Part of a small language model's weights: normalized queries and keys.
MLP neurons of a small language model. Each row is named by its layer, matrix (up: input weights; down: output weights) and neuron, and shows model dimensions 0-95. Each number is 128 + 24 x the weight over its row's rms, rounded and kept within 0 to 255. Numbers have three digits each.
A block is one neuron, or neurons of one layer that tend to fire together. Before each block is what it responds to, as a language model described it from the Wikipedia text at the highest values.

Responds to: Punctuation or words right before a work title or proper name, e.g. table pipes, list dashes, "album," or "including"; also name fragments mid-word.
L4.up534:103122159144122116121158140108139090148121103134100154138150132143161147159116134128137119168155129120136098139158127156119066130102095149126160122133096124104120136138126090137117140133122150101144162098133137130081171133157162115124123098122096146095122152118163156112116124112144087140
L4.down534:132116092128155131127163118121150156162155113107077120105093153131152097137091154134159168136109153126076150163119130142110127112132142120138123101124187136141087121124100133121163078093134118097096125133107135150103142123185130130146147134122128101127139117090145113166109122109102133085

Responds to: Tokens in or just before names of media outlets in review or career text, e.g. Rolling Stone, HBO, for The Boston Globe; weaker on table pipes and name fragments.
L3.up157:132088144158123108132106145166134104096139088174099112129094143085142108109121115125108135116099142080103166129111094114131136088124104116153139127135116124116142154129176119150154151148171194149127096110142146122168141125167140132138112106127117158150082140140090118138137139121121088121
L3.down157:147118146143114162091124117180127084120142145183108172121156136136127119109102148144117170132093175074132125124148114125081167115143069134137133145105124156093108094154130132105181079130154120130122128185117102132089203130160134130121115143137123116128109141143132134125165096111111089106
L3.up330:134084133141140130137126118095070114135133138170098139171138099124136062130140145167104146098150131116099169180114124113166118110197110122146130119109121170116147151139110155097186160128111119129158095090157193116132125160134132126183134121144152141101120082168108126135137164158128126104
L3.down330:147121166147097179099152161117086158151137153127153129100139116122131123162126113129079143112063151114156096130142141142129147135131061139110136117144142143113131148107104142117158175144156163104146122097124147122149104144134114122128123081118136074143162141100152086088128149140108159131
L3.up947:128099119148123149156121118090143117154073097171108130138125132153129096135119136153147103117129126102126133135114154142126085124119080102151164144100159110140141151119138098130129144134150159144141096118123133133139140173118167099165136118137153116115137135131144141080140146179101105113
L3.down947:159132095152104114148116112106088109115164125118152145136114130158136117137116079132054157122119161131162153081113080145093132134124120160161123137113067088118125140108160178118126139144148163132100101107100142117123103118089109148123145116107101143102089137155113118143087103130131109125
L3.up1514:148096141117096139113108101092123117126139130144116130098103152110178094155104141174140110120126128138102081156101191173156113123184051127152120095113122092135112155147137107121142115137119140141166107104109137101098131126127138127122144130119101078105136112137141136137130138145152181101
L3.down1514:138169090110118128173156159139102132113138181136162119125164108125149090095158136136148150111137118126146139157149141130145120102135101083146140164111128098127140140179071148129117157131168112168118132158153153077113094113170108091109140122135142087150176118132127138133139095159065143122

Responds to: First token of an appositive, parenthetical or complement clause that explains the preceding noun, such as "(" "the" "a" "e(.g.)".
L3.up382:114140121137120156079152156110111100110104097190115140180082133174101114130159151139156133135138129120159100109105117150126120143116135136155097151122077139113095169123133129125120127094132100139132107109119098147093151100093107160141162156118068112125143135116131153166124132155100081151
L3.down382:127151139136089084134147145135133114158129132142097123168123117172137140119123132120129137131118083101188146163109133175117127069109092149164069143145148128102141191174158120104128122119141152113126126155128093115123122101113122101134119141122137111110112100100155070120088139162131094140
L3.up751:118142141173124108111126118128096142178097129114095137137103132080085116144084110170116073126134159120112117145124156140107107127144124124117146113118106088120142145132152128155153112102161062157166161145132099154143137096101171101150131139135119131096168112122185101121133130166126097084
L3.down751:107125065138177156155099119113130113127143132101130125143124133090102139118147109162114160123088102119190172114175088143094128139170081116155172141167137111111115131139144089103177149138149128135099147123153130122131115182144105112115054133120134157166126127112110142091153149128125133167
L3.up1264:142115124136115124139193123146157132135170166141119115158105148118099079134129129130150135106102134107153152145139131121144142154073128156111167157135118130110134154140156121200177133120072119156122098137147134147159162095112146143165138132123081169154121141136152159122111130148106110169
L3.down1264:074159128136105186159089123107117122137088146163158120130128103114160131157159124162155099123121096131155114117096142084112098128160092131090167126159123157080114105111153149113134115113162158103117092126146120112151142157096145183073092131170154099107108117089138110104134160111123090113
L3.up1287:148155145142084092116131152152153135141108127159138140183110084091139098120110118128124121124161141136142120151113102145114143147106142121141125171134123139127078129124115102148159131062176089129134150114124094147127144096129125092158129110102149103147132117147159107127133138156110166136
L3.down1287:161111155144107091108139127107158116128147111142088167142134136139140123108076123097100136094112107152163096137174145163123124183109124128132119123102161136097140123136127132115132141125118148138128143110107138109139101105122143143120152137107108117143145155115098118125129156116153127152

Responds to: Prepositions (of, in, at, for) and verbs like founded right before a work or organization name, e.g. editor of The Patriot, starred in The Turning.
L3.up413:150167082133124120150131138148066142083096098163141092102132138169153164110110143160130124120110135153109154119105100150141087092135110146135153152116142139096153163135094102136154121184097161137176156141143146143131185128132156104121132116155071120112129165133125148135076150139126082124
L3.down413:128133125137144150146112133099146129136136123114078156140141075146152128114133142112132126145143133149130147114112115085154118131133106161136131157118152109167142140174133104112129148143156145148102108143123095098128131116152090137113105139128106127181120108154142112137147113139100153130
L3.up805:063081139165093116118109125078099095111158149152138106094089097114163102115139158150161083142147155109122104163165123166130121150119134111140150084126126109143117152159137112104128114119106155156116148113132117092109156125153095134121097110114175123144126140105162121131126096161135104127
L3.down805:136106072157111110178135114150173139120098107090137138087128105160179142123105184093142129159121141144116104137144078113125125127162144135082141143125134123126079094126107176131106122146132114129100088106101107130163145068059103125128174131173174127116136196138125109114154135140086162091
L3.up1196:124147111136137165132122152082133120093077137111133093125095114152141138106169123116108113160132168099130097139124133144152130161125118118176159144084096110116085151145114114123147120153126130148192128116152108175124134128126142115168161142109144161101114169086128159140084159153146148096
L3.down1196:118135105123184148186127128119161110140136080142083114144135119092141105148103104106156066147167129117130128154102134111091123105171113133160161110113131099112106105142128127161147156120122133114143160111137128137105105104106187114158127162096164145149138136158130122136130169108126122142
L3.up1242:141130149107100138173127127141117122133092102166129177140088147124125124120172158115118120130121123084174073129148106078104110137188088160146162168119131104147114175129144143131171147154143117114166151115157146144120150086151124080125129090134127135131090124104131090143115160125138108141
L3.down1242:118149107107147124131128140105141098111118067132111135114094119104137136113128140129152128148123130149164156123143114095114194188166093136069121116105183099127079119145098111125098146103163128111120144151108111120145136149170124122126128109127120187123114149138120161170103118155101122088

Responds to: Inner word-piece fragments of Latinate verbs, often after a prefix or "to", such as st-im-ulate, sim-ulate, ass-im-ilation, rec-y-cles.
L3.up149:135109142103128126177104181151158068110118103086124108161142092119146145143126121128159137115080132143141073139092151101156099109145107114117174085114119130135139149119122113148123156089142154169117114162107126102150150078111099085124162120137173116128171150093105148134097149123130102160
L3.down149:085099127149141142174140160122158134186090127141176121128152099111098121119147100118090125112120166079132112113159110133114136149158151110115137102123154114129122079086110101151121085099105157106102156129147096110096162127125120142075137126132141076121142120149089156116138114078069107134
L3.up247:101157105104161149142156171127133129114147106118106147140152164116146112099119173172159101118106111072108116127129170141124136185109093118108160136118107172139099140138134085117086114151134105090146130126124081157112139109097111148073158168118148139154112151150135123099117132137124147148
L3.down247:076108118116164114158142131096161117141148069138137165106138137114089140102122158128113134121138114103148138095131101094113114163094121134135153099136115100132136134102153145138093116140142151160128111101133089180137177113096112109099147070076145101107142137125151122110094095120122110076
L3.up399:116081157146101158139135080116120107105085139097122123140094127180129140125159117136155104147086153175115114107145140134110171126134080121140146134125137138122107149147145119108099168136133093135133156131151154144174164118125187084109140127139115106136166123155140153133102164105170163149
L3.down399:117129085147139124149119075142120157131162098131164109103158132167117121104116113109170160133117126139115098159140114149113120090129074160129101154142090159162173095140105092122119105138105132117130136155124140105085106110125127152122134125120135129143074135100099145142097144124120083114
L3.up961:133125104154135156131132157154178142134126101109090119151154122163155106151163133127161136171112156171125131125136136172088129147128122142151164098117117146114136153142142141120129113140151142149098125126137114137125116096076134144122166159139088126109176110113164150118093135123134121115
L3.down961:124102104194139085152124147131172094132119136171111098135135135118101174148159126120138148086130141149128138147097125122086193178131084096122110131158097123099146133126146148128115132118130127140119126112152156155154142119118142152140127110165123172105128127116124159136124115128133127121

Responds to: Fires on a capital R, or sometimes L or r, that begins a longer word split into pieces, mostly names in lists, such as Rhys, Rupert, RCA.
L6.up189:129170127139118090082124128116121158127147112146158151118080128164155132153140108128117123094133112138085143081103134120090107116108083104120135128131186129101179133144094135115133104079132111171058123124122100127129144129087109119134188113121109134070140110099136118115132110145172135135
L6.down189:110098154117101110139183127143124134134141088155168144104153134152119114115167118105112145158124170112128147107142096114156167129143128118135141125137121106142135112150165139132118139152136137112077171140099121095138152112147090150110161143111133098128106139111123100148130132139150094153
L6.up791:139094143106127173128093135086067149126128118114135135124133137149133133142136142161121150108127146154121109121116139106134150136174121135154155115112125141116112130084115133150151133096140102134134129083182123131095140118135179145103137132116130101127116173104105126157129134160132105151
L6.down791:133127123132123110179117145113098109163094089134082147138094163142089130096112126085126144120120127104098085106089126138123175124156144150144127109133130141107167129138122145076184072134114147129094112140084142076099146139188081110121160137111116117125148141138125119141147086112168161155
L6.up852:117151130098128113085136103104136184151110107132113082078084157113183115137116148120143092096129146106114100132133167137114137093109147098115153121151146134113152108125147119154116119126152112145127117121108150127137124134121120093170209119139126112133121130113152124129156126156127081176
L6.down852:122122139179124112090111078106132137125100148126076073151188073196137161148162167149157183106120123098137078103146089111133101147117139152144122119119172153126139103142145139139163168131163103142093150123146106103141122122125162171138132120114110115135075163123119129077135072137103104116
L6.up1216:141101103147103118105120109118116149120107143161156101133076141135100156097130148156121150115180151143136099113102145123139119151130119079148105144087145117154102076072105158176091123096117110130087145146171109114126111134143158135123177072130141107106144159108105147134132130105156141138
L6.down1216:113156132107123153094127120169155104090143081140104115155147117145084143065151185121153109106135163101109134150129141101128126119143151153135162139119114127134160144115149130153157120143162093112102137132154101098163136128137136120128124110140099131111157131138083135131158140124135116187

Responds to: Mostly the first word piece of a new segment, above all "Note" after an opening bracket, plus "Th" starting a sentence (Thus, Thomas) and other word-initial fragments (L, d, tr).
L6.up874:189156142150110143117126150093127118127116125139098161101144144100125125081140109112103125102128132117151128189103123156143139050123091117129136073118125111117133110138137114152164114150137154133086148127142136129174139109103137127112143129104145109120103129116142168107101113131124152097
L6.down874:154096146164120134096174173146153149126112137155078117124127109083081115084167117138118119115133122101157106137147177160101133188123143138093149111169097204131157155099117147096145129131103125102072122103098144100151124126137107115130118107128149154106152145127115118143169105108157144128
L6.up897:131102123153107145103085109120141147094125139131168109086087172139099098114104081178106127124130175120113120117146134114083119128124093160154136135098148170113102103153121107134100147148105125157089141144158094157136132152138162130167138148114150098115156131151120160098097147134102109109
L6.down897:126118099110146171098109114129172152126116132147113100085135141132148098126137130134107128098144152124110121112090133158094117156118142114154139114128128137122141143105108161147108143145093102099102083133114132129152137176070145143112134131105149086125119109120102135097185122161129104125
L6.up1080:143145123127162133102124121130135127125112136145119144136124093151096147117145136145157165129151151096157149103145130172099108116131128104088156144119096130075159157183181126104143104106121125157129142126160166161121137100129093148156169118093118090123149123178149112115098126152144081123
L6.down1080:119145104144131137127170113143126105143143117135150133119169122110125128170114125160119148139125132132169068150173078103129123121127165140131133143143119121139149097101141108153149166153123127101085129180123132120114158146142154131131095140156111085144108119134105080147147123123091150154
L6.up1503:105143135115065138157126120170180125173136118132121116165122111120096134103128151145156150155143128130118178107127114147121165121089126161112125080108157114119130139135114143107168097128150147142072103133139126110166171127116189114154165146105120151143141143157139140131119159167146115115
L6.down1503:127136144174116159123101144170114144143126149136154111124136157122140104118128125106115111101136144136117107089146111159103150163139155104131174119129146148133172133131117088097108135096134178140173133192140142124130154167128149123121083168113123143106136151142160184142190124090174176089

Responds to: Final tokens of newspaper, magazine, publisher, label and company names, especially in review citations, such as Washington Post, Houston Press, Gotham Records.
L6.up274:140104153108052125148106139126109116157094151127123133133108119114151101144128116186119094151133136130116130145128143101116138109152133116155111096089096117161106136145151140158144142146132106099092148067158087135117104147143156130155175106073129103152096126132143119134165162173080152117
L6.down274:144123091102105123153127152129068141167094117137170141157180086129147128149136124153119160131119174115087122143116141147129111162135086117138114163111107127126145097137142167116122140198122130134117106115131154133145127130099147110123133173150152140159141139115143105101127138099105115100
L6.up703:151152162139143118117141164167116134148154162129106139197141168135083108160123125123132098134136114121138144143134128112146112113091102141139184120114155136156128117140171147114123137114088121148177112096104121109124122148104171071167141083123116114128179126157121100118117132156117117125
L6.down703:123129145120130124114134118112128101113116135107143163138130111098111110125118142140103118108155114086177136123111147109168114121134122070107133133095177147133099138191157162161145194158119097160136164126158120093161126153140136092135152121145136102123114111152151104093116141115101151116
L6.up1194:138139100115111128131131100137126113115104115132107096152115135142124100132097161140120124166120151135132121214149114127112108147180125114116147129128140119101097148130156096149155156115151134114158182088126109125139148153102173073167125139121160113131147139175121111132122168156130132116
L6.down1194:125109093117147130101126156119101139179138115110177133132135143131117134157122168132117071100137114137123130153127162164139125154145070112093116160116110136127097121133132151105108155129108116145057115101142088076138115148163135115104158099088095123112143137121105135164137143143108125093
L6.up1317:162137133102126165139113115155164120139103146147129145142100159131171150138161126139089120126076145127116101134158163081106096045180102090146128147136141077144119172163134145126140177140138144145143154123166104122110090131105149046133159125132134112148114123116129129125131172155153132122
L6.down1317:158150091085127109124114149145114131133146112122116129126168094120127146119182121117138131156122126135127150141139190128094119126154111083106111126145143127101122137149164114111147108140127095148105085091103090142154120139105148101152112138142123113139131114126118082104094137166100110108

Responds to: Football position codes (MF, DF, FW, GK) in squad-table cells after a pipe, and also the middle pieces of split place names such as Chinese Taipei, Green Bay, Berwick.
L6.up206:152115128099119116160141128151112123147127137158134177107111117104136134132152125134172090109164131107135137139170135134184133107117114149150132134120130130106118111139161125111142108117178155108153124106118139170129100118141124133135112141116110112123109132132106144124107104161113129134
L6.down206:158157096141146137153156130148127087130121125116188129097175109181123096094099127140125131112144106119171120140174138121154111104104123117143118115119123147094161132106159124089114132119122141147151105131156170122127137140156145151146144175123143140087153135137119087116134119164126156142
L6.up349:129101134192129126135139113141110108115146099159103075154131169160138121192102075117173145131154154148123117138100160116144146121112139157155130085124107132115135130138113139139119077149155094127127130166120148124113095131144095167113142147164086101110104138135114120161094118110150123100
L6.down349:116133069142117133118142140120123086076126152111147078130117137139115128131073162127100123095158089150157094113092146093112116131127114111115131132157155145128169109142121142144137148145127101131150097166114116115133145096138126150130112139122169060140098183105114152169135149111120142142
L6.up534:147113170134089141176135138120100145141142117116077128089150105131069144111132110166171170121156160121134137162116155111126141103122129148093147149140163159144104139155085138161133116138192116146122075127143162144082088119101135110135105111115124137109123130117086108140149171135122079101
L6.down534:155118148135131138144086058139140148118121163147150162135164112141190117150113193189167135112184073134094167120110155114108101133133139105143111153165109137140164110091104126126060138101154112130142128169152145116109113116165111120162131151134122154132151139123139155141102136124124141119
L6.up538:127102138109121145138128135105108113132122111113100141074118090112121109122152146147165114157126096131093125145108139092129100139154155185129081100158121163114129130107120147142105072123124114135089121137145122089112129141108092099161131130101104126094126144128114125126099164116075089090
L6.down538:109126142175088139123138098108096094134101174118092133120136131106126146128103143125101114139097139162111150117134102109147131147139142139119134177179130085164143133175126148174099121110089153120078125153146102141123143153122122105138109168126092133109136096156159122111128120121110086119

Responds to: Non-final word-piece stems of nouns that will take a plural ending, after plural cues like many, numerous, two or of, e.g. con|greg|ations, neigh|b|ors, sub|mar|ines.
L4.up1502:145158136116112192164061122128129130162122137162125129135118158145147137111145160117109146141120146113163120114144065133090129124135097095103142118140149101090093133097188138105117099136079150167177165129156134123135137083112166128129144140105095107162118190122113109126133145136162148151
L4.down1502:106110130123134172107140134100092078129085153130156172087129128101135159121143108140143128139153126139143056148126114145135108225115167121107140116131106162130139101160111129102092127124082140131145140122134119159130126158120143155112146132112153130146108172150117115125142143136144161123

Responds to: Mainly "of"/"from" right after a reviewer's name in reception sections (Broxton of Movie Music UK), plus sentence- or paragraph-ending periods, commas and sentence-initial "In"/"At".
L4.up1335:148130136117071097149163085102141121117125122162147121160104131144123105136168149129162123129094127131103103148142124124142134125130111119144181142128136113136139124108155114140137155172118150141145100095135151103106149136135121132175106104153119191133105100127104122128136145131103163141
L4.down1335:146113150157139155177101079151119148162111141153124135158137140148105126130122151119099145128123137077130139147130109135134158149148110111150137140088153125144151190196132133149151091109136132120110146129154149136148111121124114121144170169145108172114120142139091080081146132152112129125

Responds to: Incomplete word-start pieces of words split into several tokens, awaiting a suffix, e.g. equ(ation), C-iv(ic), Pol(icies), turb(o).
L6.up56:141152179125112156154089163136123137125114132140136120143149117168133123105169108123100157127129126103131131095107127137149108117112137139189113165115117154135098147122088179121148148137130150157124103177141166147150161119157118127156140167141115143156118165126109139132128113088100135142
L6.down56:103117150107130078126158199125086120124162108109144154126126154147112133105124118128134166107144090101142089110088062111121156137130166143114132097121120136142110118097136124091158135138124170122143133173091158094122153124103119135120163108153073136129139154085141135120148108109185075127
L6.up769:136118136117095164113151123151137127135155081116126124123075089131121149145154146185139167140080139158108160145151101143088133150149119145164143143112062142156136153115083119096121083167120172110174099127104120096128106118105141139112162122109120161136120113107151125101109143135144147142
L6.down769:178073146151119093138116160108154156205143121132135118128120113159177122140129121095116140097147128103124164122150117136113162142149129089151118104143107134119109114150141148130116131077160141123129129134108104074114162124177129148151140124140097084106104139121139137121126166145125100120
L6.up1097:114103109099127135172166157135092157131124097136117117154112153150177154116150146160115147135136092114151101132123134128135152145128154110134107161141096108109119123175123144120135150136117144141112158116137104115131126130092114122164112094116113165168154128140091152099098177134086048135
L6.down1097:099106130146134122119130152175125172153152127131121157138151115152163151137158129142137178142128150143134111106125092135130068124116101094150105156090094112099109146092112143158112078106110073125090068140159124147138148163137152155121158140084124087135117097137145149138120160112125103132
L6.up1315:123180146107128171162185084150122133113143122129112126126127135111125125144152118109110084149087166111093085114129110109136134148126083075137147103117124116110112123153169131156183147096141129172138093115118120137164147106150119133146182130132150106143123118147131122134126114152100096111
L6.down1315:155128157130138121124167178130126122127122149141148131153152113153147135154104132093113167102105085110118129147111094086129120139132121163139085128086149139135139128131117153145131134159126131108146094153092195134121166151123126123092099089119148077124075157161163127120152096120116099134

Responds to: The first subword piece of a split word, mostly R, Re or r at the start of surnames and foreign names (Re-agan, R-ébuffat, Re-ubens), sometimes lowercase words (r-isen) or inner name pieces (Pirn-ie).
L4.up1185:113120171125148130139126135094130141148135114125128125127102158137137104115174136143131109129152108136142089153077134132105120101066120150130163122134122122124150177136105119174099147100158117135080189128156117154139128111142140182129130157100127157109125123080113145135124139135164128149
L4.down1185:115146122117108156144122157132181110132118108082153137151146143131099123087106145108114173155177153104137179103122157112104130113108133127152165114105096135108163118130133123112139142127154150115097152161125131105117141092122152131106156142151129110117167142125145122094140154128159120139

Responds to: Last token of a wiki-table cell just before the next pipe, mostly ")" closing units or numbers like (kg), (46.9), plus some mid-word fragments such as ff in graffiti.
L4.up1332:173154114106079141112102142139119091154122072159162117124141134145147113100135134130130142145111148131123120145117126114176130125082150134138098117140129137132132155109118137148125095114094128116094120154091134115150135150142125122144113136166095131143090158125071104129134163107190078103
L4.down1332:130142130124122179159136049153116111153162138117138128154127107167159148136118082119119137155095144138148145089110144074120167114104113184145088164115154133161113173091132140125110109135097140117138115103129137163121104130135138105160094146159136131139117137106129125129086156139126125090

Responds to: Word pieces and punctuation in parenthetical glosses after foreign terms, mainly language or script names (Greek, Slovene, Hindi) and romanized name fragments.
L6.up495:127155138151087115163126142127130086164137205182103134153134146156120138164104108128151136139162125156160158144164136113140114126123150133136116109114103086123098088114132130142143150090086100170135139131110088091126114146131129116129122118109117097096125111171182121133134126123132136142
L6.down495:124113100156088127097145127136152091171084140160172135125099128102114104117113170100161155123179116157069160174121123139140127118122124123125133135120098159152176140157094152150147129147125135131168097112124142159163155111068112122167133116113125113119142139156157092129120147143181137119
L6.up776:120107130136092124142087136060123094168118153088154132142106128137156126117110111158144093120161131089175145115116137118118131140102145134121153100137104179097089144159150162146159143141090143120133114171174157078127093146111122121091137118121126140138165158130151188137130133137135110133
L6.down776:124105132094092136138146144169157199136059088157087133102129141110129114147127157136121108105143145139145135143131127149115124172104121087095159123089117115137096139124104104147098159117157091115127099171112139101088125136104117107092162103117129115124115160188103142126138120139109100112
L6.up893:116124133122118119146082076133129134130132123091141126135094164131119190156155105090117125140152130137175101159161127127127136117167149128158140139106092081100093161147093102126176133119167152146119129060097152083088118097114112094126134129136092100096130112089158141111118091129167172085
L6.down893:163101100145152157178146156131117126122127154120139175182161108151133120120126132119094139130134156125105121130127151106122146120121155116111152140130151117107120135122102125090122139090123111112128147119169138135143135124156097142119106102180106118165136112171151121167109091144102104099
L6.up1514:127109118139095102124129127147106106145125174090121126170119156125134157086125097091113112129147087107111109124121124106143134126164128135137112155149119157112134136149123117129138179137101139151127157134117131160152133129174094143159133128150131132146152157138143147172105104087151106122
L6.down1514:130146120116159149096107146123117108165114153101106115104126120138158127134151186134104162118151129133125118108172082159112146133135124150053139132127115151113125118132138102178123101167149102102093146155078139132129134172124162129147124164109102123120130147151172129126117155090133141141

Responds to: Word pieces inside or starting romanized Chinese, Korean or Japanese names, often surnames in tables or lists, e.g. Li-u, X-u, Park, Zh-ong-shan.
L4.up854:100132108144105111095103126091112150138101147109137172167086140150108135168186146119147129112117142131155112146135204082111131116126132163175134098118118140123140186114094137121092152124157131118116136124157136126114135109093109121190140130157086124128083134121118136139138117151128119090
L4.down854:129146099165159163140161142092167104068108139101128133151123112141131185125165174133107146099153161142115164091114176134087146130108132131145129166117149123142184103137143068108103120102139100139107138139129190123137140119147059184130129106145113142135115140137135138155155102111117143079

Responds to: Early word-pieces of a sentence- or paragraph-opening word after a period or heading, e.g. D-epend(ing), B-ec(ause), Un(til), C(iting).
L4.up451:154138140138117171085140133139119139165137191143185143209127136137135090148094150137118173141135150135156122124147121145139162131079173091103114111123153136093113128142101169117107118118152124118107109120098129137139172137150127096140143105105123144098119113132136132148123090169154152160
L4.down451:150137118115124140115118165117163122151094063158167136138133134109137149107142112095138079168121150122158149120118141148086107132144130109096141169104135128091150165113078144131140099095120142133121159125126097118120113133106127146149124149114112078155102150147131144091127136100108179106

Responds to: Function words, possessives and verbs in biographies and discographies just before a year, count or work title, e.g. has released 22, Michael's 1987, author of over 120.
L6.up22:108129112147144135147155133111082141115096099098083169111118124088131124147135158139112126176126151084134106160125174117136132125135110122170113132120147109145137101137149125156113130156102159078167128185124124125113190177150124098124160110126117146154123186120130134182139160138129144133
L6.down22:144132149133085104129144136148100137131117142169156124149118164096132130155142127153169138160131117123138158147112128129138141136119143129104144120117163118130094132121127147081116097115091119140064094129131107093098121102142137115128099147094129177119124137147102149135128135147146146113
L6.up758:087093094123111113151148150114135132133130111140131140088148142114119126126145139162131143182199124099101072135102123157098075105145099101117136131100132107155131135162154104140157150164124160130139132097130145118108105125172135114168160129103120097099086171105142162070123091164137138120
L6.down758:137175153122146157128137093130175176158164128111143112160149105128161114158125097107125122103097111159129180097153153125172175163097180115115127127163148153115159163109083116171148129112117116147156122173084075142124111147153078143082138131117106095155124102081123149157081112079149168164
L6.up989:123113105095126132139134124148140137125109144140058138090103156122113112148140099142090084137155107069133103155170126125132109143162098100135156133089126114134097141158148073163182137160179143162124159120119138162123157132135124124138133112121136131071091136148130125149124141128108136120
L6.down989:098195147119106146177129115163146134121118093111128115162131158130107173157116141147106116120152151142093122116119167161127133155118132156153131097136135159108122144135078105118167106128169130151118099120112180118144114128119118084116101130140163132132148132106137141100178179123126127131
L6.up1439:108181151150125097159146157139133174122091132111126142101104171106121146110140099140150132153120128128105085119116103115098069093076110130138160098067162134155080145129118094137103127137114164091110093139099075094100103165158168126109153130078127126107102148122160145106149145166178125121
L6.down1439:118120093145150156097133136111132113141122108122161162133154078148082087110097147115105149100136109126130099147103122140088123114152157152114161093122122140120142129144132113104095164123121145112102123102113156123093113123120110124118129148124110110132137123112126119120144084112146120122